config.toml
num_hidden_layers = 13
hidden_size = 192
num_attention_heads = 6
num_key_value_heads = 3
head_dim = 32
intermediate_size = 640
vocab_size = 6013
hidden_act = "swiglu"
norm = "layernorm"
norm_place = "pre"
norm_eps = 1e-05
positions = "learned+rope"
rope_theta = 10000.0
rope_fraction = 0.75
qk_norm = false
attn_scale = 0.177
bias = "qkv"
tie_word_embeddings = true
parallel_block = false
init = "uniform"
init_std_qkv = 0.0354
init_std_o = 0.00693
init_std_up = 0.0354
init_std_down = 0.0038
optimizer = "muon_variant"
learning_rate = 0.0169
lr_mult_o = 0.673
lr_mult_up = 1.04
beta1 = 0.95
lr_head = 0.00649
max_grad_norm = 1.0
warmup_steps = 200
schedule = "wsd"
decay_fraction = 0.561
decay_shape = "cos"
final_lr_fraction = 0.1
batch_tokens = 32768
max_seq_len = 128
doc_mask = true
train_tokens = 261000000
max_steps = 7966
dataset = "wikipedia_en"
MLP neurons of a small language model. Each row is named by its layer, matrix (gate and up: input weights) and neuron, and shows model dimensions 0-191. Each number is 500 + 50 x the weight over its row's rms, rounded and kept within 0 to 999. Numbers have three digits each. A neuron's up and down rows have the sign that makes its largest values positive.
After each neuron's rows, "fires in" lists the words (lower case) most often at its 100 highest values on Wikipedia text that the model never trained on. A number after a token or word is its count.

L3.gate360:557537548576501485606514542550573513525545597488522530486458460537475488502533508500449479460486510464538532465483555433496434525546465508442485494505494483587509524533411502434500523497493558431398556511501504557467485405495471414479446535447486525524511519470590460450498480581440522506555463452463425454575502505508472535467558495568435522571542508466484419540424559395414471448410437536523541405541530467492465553432569512372532498631504551506439520519491508471494539571432442509449456529531392552657531440375478546560538522470475558526412494452481612535507418511474519530
L3.up360:551490486599516547612537560523513550509502469485474546534389446471527519529534467580403525516462514428373526496532518440496491440552521469472472515571459535453481428467537539438531468560507484535374596459553434623484561431536542534495529443481473485493494496527517448537438551594505501488505524455549422493514540456542464471449417463573506485460476440426518452552460563505464501573566442536545502514503495489489460563446521481449514513630586546442481469512393503540424506606527418498384496612528464482548518515418414446458488457554526514553443547562454519499502402514485425547
fires in: "s" 43, "climate" 6, "critical" 5, "t" 4, "take" 4

L3.gate196:529474582505426482503461466533590537456526454509442420548395445369502549450479501462409458468512552534493386505539560575436510554456483481542580423522508533469488520457493437448539499530590430458480560473518484525441510474539537515489505520473560552478482475438563516474560503434529559500561546405532440503588545470501519396478504504493489478374371543538461381391466467446536555438452574482492523462479476526489569491542492424526465448465487411547497518459419503469430494563543593502565535478463535564550525449526526621474561544481454622494475515503436576525447512512486495459
L3.up196:532487473540499538474434511560539626542510492554498410512434558481514580415500560431591445456515600556465423482536460476395461527444482469552455430551510581474504514448478464492553449491511465478374564433512496507485434581526496506559458532486559540519452492529521466546601496492554472566438495474478415447530435486509457408437529472444479483484365455499541447492504413523471624538452535554641471435555443511483529530587523546570447539472525470520430479419456520495506530505477530586582488527526458479481603504443448580468588457441503509462459493540496567561487567495517511541
fires in: "was" 97

L3.gate318:481543528528444564451478543446526456463598589448584543530600501478351582418497432472469430568519539427509524579385395456440551448621507451488490450458544553479488533474452483508492572536501477458469516546432555475540477514528505518423528458486453509514535451509509431491496467540451566409526533478445460456556506591583518496472532541410510456448415479411433529413515529605494434589458604445446514490525564447473535524494560514525434483528546495563459498495556537448592484535520562484568561510518452466565501532538539494455498557485561419585431465493476473436502511511452524507
L3.up318:547475452495451475419466461486508581398462632549548562471602484470454480557497489550481435453467564452504407536502423532582556462580456392512455493475504615512508526433497522534549516528559492470405547519466539607480432524470514553341452533426481486455520453461503492479478412547462478383457573466461573581516503532522483428434563427497455562515473513393489473471483420612476559526553445405436511481544464560558535568525553519506483497455505442455478457507524478532552566516486456502542529515512542468482518484466452539453488448429534603510504450439496498524464460458501428557
fires in: "san" 15, "st" 12, "man" 12, "santa" 10, "saint" 5, "juan" 4

L3.gate248:527420532524503544410496480475497482473450535526497546519534472569538564524521534455479463444484478472435497581441532571497558456483475443515527486399456472506553506485567477555465549514441434566454497348535549549359530520515558526531560529482478514483482499603400428611445510424441422476412498534530486541578499524487514441518524417475537527480579524426486438450569419537512574557511482371511565453530500423577498516567406474529533469460591552569590445560544517516503491543459523486533523466517453485494510480468454440393527494485440459553526530565523500357456490449466427484
L3.up248:502493541464586535556588561563607537472500436501498483508325533520514519493485484527502520483575530516439475507618488614438527512369481491535538485496517437501470450524504461475476511513508487507464464392554408522433569432550544456536554476499508591505574440461508529459497471422461480453596565569487501426527489507560450505553601472421546567486479570500436463490442511522489483394475464433528441422448515433533533585454527452456514481477533524489553507478403367500433483483473575475406559557442439477426457494508453464500497518457517480488501422519477561469451594437511516559
fires in: "then" 22, "until" 13, "was" 9, "once" 7, "changed" 6

L3.gate80:522609513511483456567486401525451462514537482479509475525629588441484601457529497452491484508566530480535488415489495478430554568535435529591548495503409510429507553491496498516494526526448427400584531500580564468536616509509510549432464519563469508490474528534481437547487486529487410516649534464503498434462490533472514459472429565505481570488444466524517470406542468573586491504509542551507513540527430464483447552527577561512538588384501493622480395529536569478549448471465456500455505536492563465477552575422541412457519483493462386545486474499559498442524394486499560518
L3.up80:565493520504518479605561445518448502443474479473483446523594543402509518471492518530483410480432548508550480501481516484440551503573497554522543448387453429434442489474544630463466464504473514493463436455466542459517599384520587535484508575537491441539538577460502452491539522513532400509585436422478527533432490443499490569464441451494473568531564468495531512374525510494504485529512493560570526493513450514528485475500546521480483568425495515495420451578485558511496501525490520435449464548628564549542537499370511478440403449437459556585423531464613508445602395496522495503
fires in: "long" 20, "small" 14, "young" 14, "full" 12, "old" 10, "older" 8

L2.gate453:558475513487437516606502549458528475574416509458562466476517537527471509517425495551495512523439546533510565540538536478542499556540529499528449427498412526557582503448527544489501481508448490486450542526422577519571521494572530507504363484513553415543495461511515452535437507583547515509543452598451463509473527468427576471550500531446461518559514490631609507531531413475484464533428536430570484520507464534495443445578612415463511532607498529569633528459438424460446498511555357466500421581542443492495527595533564508502504523443547479552410485526437529449481465421473487510
L2.up453:539509516481442540590499511443491494510441509520579474530542562488421551480464496535588520482489555496525563494493540503543492513502533504527438457527388512555529508449524537514415513459493479478492543500438558439542568512545588525486383497559583409529457454523548519524409470546534500519528497551447461484509558483414583496521509465450475549536555506603541464516544320477552447530384576457563424559479513551520427472593596450513540595628449554560569493520454464535441514503516386524495406557564482494434508562486566439515553531464558479486413474570504526431468494436466496473
fires in: "used" 14, "use" 14, "published" 11, "released" 7, "built" 5

L2.gate449:491493497533552533498366551589523494563373436569511500503453461585530541480579511523433424478499438488538611467485528508548507397453515435465415465523411540457466580530511432419501473478398461501400395464480491549502498543496525429589494504554570483481515463495535491485465503485451484568517496504600427464523538531477489505505503543491509555526447576536571542497445478430587430440429619502497530569498529468499432501509531517494454554589425487507498483471549514488419475633495405497447484516443472471511609517429554549446469576425533478463587483517572488482497509439470430535
L2.up449:516472451582524536511449534538512466490414504523519531486470465567477557490563410518500426542513451576556555518528421482561573419404514452442467495569409501448537545510509475415530486557403474424484445480500560554469479539437548449481529449552494429456542495542515535439487499491467524559439492447516418476466529560588501397476521523449468598543503547537581506526446487481613454494398500482515497490578482526485521590500602519523478568610569479496428531512558485449485439600483356453454442541416533476545537532413442487465551584460478449580567540457550491525573464508516432503
fires in: "its" 78, "s" 21

L2.gate546:561518473499479573574436425487454555485413559504430559527507401552487520484480534475556499473550495464512527465586458484469579449569513485547442385556479420454481561458461514559538482461508514408453473451415396505468513518530512494535410521473520507574585472436529481565522463473529457492405568471521513500501558578467486386516495538558413512512441362555503583525445429521522452598460451494572491482554546442476427465536546515494557584554527506557484579498461578460442489551530487537505518430563468513436538528477525449472568556482509574492469460532404544623491470479478483371
L2.up546:582509541570523529514560559544475481501531444574492538507391537475458494503485477584466546497540470476476452464528465505551477455426403510420499581501445435552460590627545598542483474553478465557565481434462529459462504476510478334492565554510462521444526510443535488523448481534510509496604468535533437555549519473496478561538430578420462517524534471491567512433388410513535402542496524498524530432553470554517440606553452514455503469519522527485541520445471473489504493645450447528451426389400482502532572485576519562503506509576481547555467495470445494422442532538425535460
fires in: "has" 50, "have" 27, "had" 21

L8.gate537:486516536420457418457463456534511515484596451372381504523459466502555488366359444581496566551548544570565519533520515433480506576493480476444588570498496507487522523542577506560397463469508532462474526544535452458409505507584529460532488522499494498471513461499545609477551537428514458495548516515444619595531436490456588548570443503427499467505473485450496544570519511475457423535528504483491496455600523455481452455486529515516528525560570444417536462436472538540455500464429632513471540550442502418498445499468551569473584500578501484473506467468458525547444533568580456533
L8.up537:446436497431459531559486512486424465551597420592574451563434522503542548498576508490535499528512554565474469499542442488532488520494441524513540527428580495435516427511491643527541453466476551310517419516456514549471514513593522514462556509469493411465561482444495592550508456453509484439526438449483558551553489544468461547448462603447599531567532410509461462469499522601497478412496436456474475415489513439584481497439544485502431551449606538421548561510456565483440507494488509488548441500443466534451494512439467467564499437481523528459443527524522465560633488533482477514
fires in: "most" 20, "not" 15, "be" 9, "less" 6, "more" 6, "been" 5

L5.gate436:453456522490484437511526504502513503504466505466487509591565538519454448503481463526425548502512520496437360493536530549413441427409466435437547538537488511490469533583477451539397579543444424541569534447413541397439540480518507451461557515499610539497547555493495370477546471463466475486444427511531403473505462514564380416493560592544427478535499479499573532510489487466497492496550543583547455440483480514416487483465566544473559502357527519513448583426452445431484527477527495572521505428541482580462515503563480575463500512548552512497494490457469550435639502533505460406
L5.up436:478541493437404414520456552512480581413529474557474589531470429478515562581448593462537564492524546615550529486542520501522493461532486489499517416502515533500460567560494441500525427447528489457423496435496548506471471443447450527467574580550428535504500401477498504563444444481466519436509576403486495439466459507527591439496456478488446465456440514580469466533505518540610434425391454455588496541365431581477542540575521475498550530485461584467546498483430526500521509455480520512529513566480460504554573521502553514401507543445416478494557431543405397498541500527599481454
fires in: "had" 49, "has" 10

L2.gate466:513434542482506399593518493532432530480509497486535468447483475605491600505516547428459505427506523538563502458325405563385458505437535400543450399557526597528575500485495516548480539418574482435562562529564520527517498502559438514556468617409510558504576563513502521567575524507472413513523525562535526472463526465385460471518569491473504455461512398479500523542503462464453493445481459580522434474529534401488434522523481545522505539460559498487607471547510550492438470506466424456500528526573490587525525496480506522483508562508531543467481530560422555496562477540429416475
L2.up466:500460585485493465644505446432510492518493544494594504562398415514434486540553578650509546510475528574498502528479545490502500544507543542483454430458564507553408502538472374414529516499527404529485482468486491500540500548481470563467559526544500592507505443544526541492528463528455543457540554552432535463497449468515528511437463540436534531481407422513496553522482485421537538472454335558461468576510548519409423533498452441519495522534585407566519517578525597464554477555467515437478489452551477583454442568484430501561491428573472440441409543444468451488474503477474532493
fires in: "100" 35, "total" 10, "500" 10, "200" 6, "400" 6

L3.gate246:494472486498496488481444502533501531445545484501479602557450504487503526617447433531485452527533526532456510444477581566444553570443460465386502497498466552560436548503409431487458510529471586410589511481504540538530434470463447536491508542429529528446528403476477473538525445456475536551522485483616488564369430538513540542561544467468409517586497519515519528526542497472475525522548515481463550417520425558610491509575472465543465533443512459537562455562571555519427479501636485609495431537564423534465518521390538534474473408527587543517568500493597418464546450470531550462
L3.up246:561406483519484475414456569500495559501462383493518493526501477552547538500502585492392539508499522555486487486565492575583452609554470460512490461483464618548397574515511499527511573485510477461437569559544524518521436476454492673522476469551535511493580442575538446515531512531494469472489467435515483470459480516501605524508583527502450506478485452600534462389436474568527477486489390464515436516500502513484484544472500449477501631564518586465532420542469495573516535492477446577541503537452488429441541534460511472416519415445522581498547551460488580476623555510602516507
fires in: "city" 18, "family" 16, "town" 10, "studio" 6, "police" 6, "military" 5

L2.gate501:463533471430462531477400482574434436549569527519554599460490507521483468570511510393416480545410513498509565483504487583579584524469519456590489505577518495589506494509522491476526482508528565486496537532557396588571496577660552485541414481534497466525486492585468527557456520467479591620448507535479533519576539521475469504495480517526479536492527528566627494530488473511526524358462582514471539550524470510417432470564432536561490483522595580528494435509453466553398484443539473534426510514479486428447416481544584542473513564469519585492524546552506438518533502534492536451
L2.up501:556497455555505509445569515525529535486609555479512454492504503480510476635590396560445479517514490464456420444441511477462440489535428433477429409482531528516462585496513543520571414485467456494470507550514423535559472459559494457503498498544472437574421453476455623509490518472488515540519508577582447544499493435445495593539504459499518577523511570515481558554462481468563497551416480596586485467481460523499498476541497553549404470493554481419517400428469525506538638527580515592480486457497403457463476475546541533532480468506594473552452619437491458492506511505640572499
fires in: "states" 42, "us" 17, "u" 12, "usa" 5, "s" 4, "aus" 4

L3.gate108:483498501538437465556523479482563514488574515523462484485530573402414508500599515488475490433404530563477533525546544433505506551543570530487451386448523421501497600535522531517426510514402472564528420505597501517504474472512516514524514419462529513461537382528465556500483462517479493623602676458501393523467491447539554526389463454519479544453524551496563533537514454499417511460462444512533508480424560548492498504504565430469527516492423552511622450459596501464549450501419466566460516484533465473523497530528488559598511453568480448460463504565565427444454479487566520414
L3.up108:474477547502471445491488470488491526485558494479431487524519540456479581509601503382501407466339451517485467445484459432449484514579521513546509411496517451489377598548549528578516544452431479546483455508505485489496511449563492534528506473533521502491552492603472527492526431517528546575502607440565506472471494444484505560387523452489513535472502569581493612508510487566448499439374383572559436504443561504487456443496455482495529474538500550483568517468555483444553490491435502623457498490585497470513487459574529585556579410522497496523453463621592436459529501561549521507
fires in: "japanese" 18, "american" 15, "british" 10, "indian" 9, "german" 8, "australian" 6

L2.gate285:486496451538429435510539482498553554542532492587526402527542571528472527563470537470410496513455472468502436387426478480435469539475561437586513428470432654420590536486529522481541588514538546543487583534543514433499497476549419460493510519506457469492480523479502497526477438483540408561636500548485553539534563450387510572492606466499495553523524496536589393527500535628465507414460512495501471468458462456497567588438441482540542527494452504489611459521478464534444447524457424559518468418510471484539542540544559542489465440516567455428609480524487504443484524550445512516
L2.up285:605413459487392427510539509514514509570595535635603463468533556531564487543509526408449455496505559435476460497454478495421448594432487533541500465444426602407456445482462466506523549507510508575472567542450534427515420537538455425563474544577533413602478542379492534544411443505471357477521510478503526512497510443472494526529551499554461565429539533518556439548535501521418474466535532513482491485470593448574500530491429480542492498456573504562510477567473553492494418430446449594515522477566455523531481510538550423524572457455515464495440478524498524550499494515573542533
fires in: "general" 36, "secretary" 11, "governor" 9, "director" 7, "state" 6, "operator" 5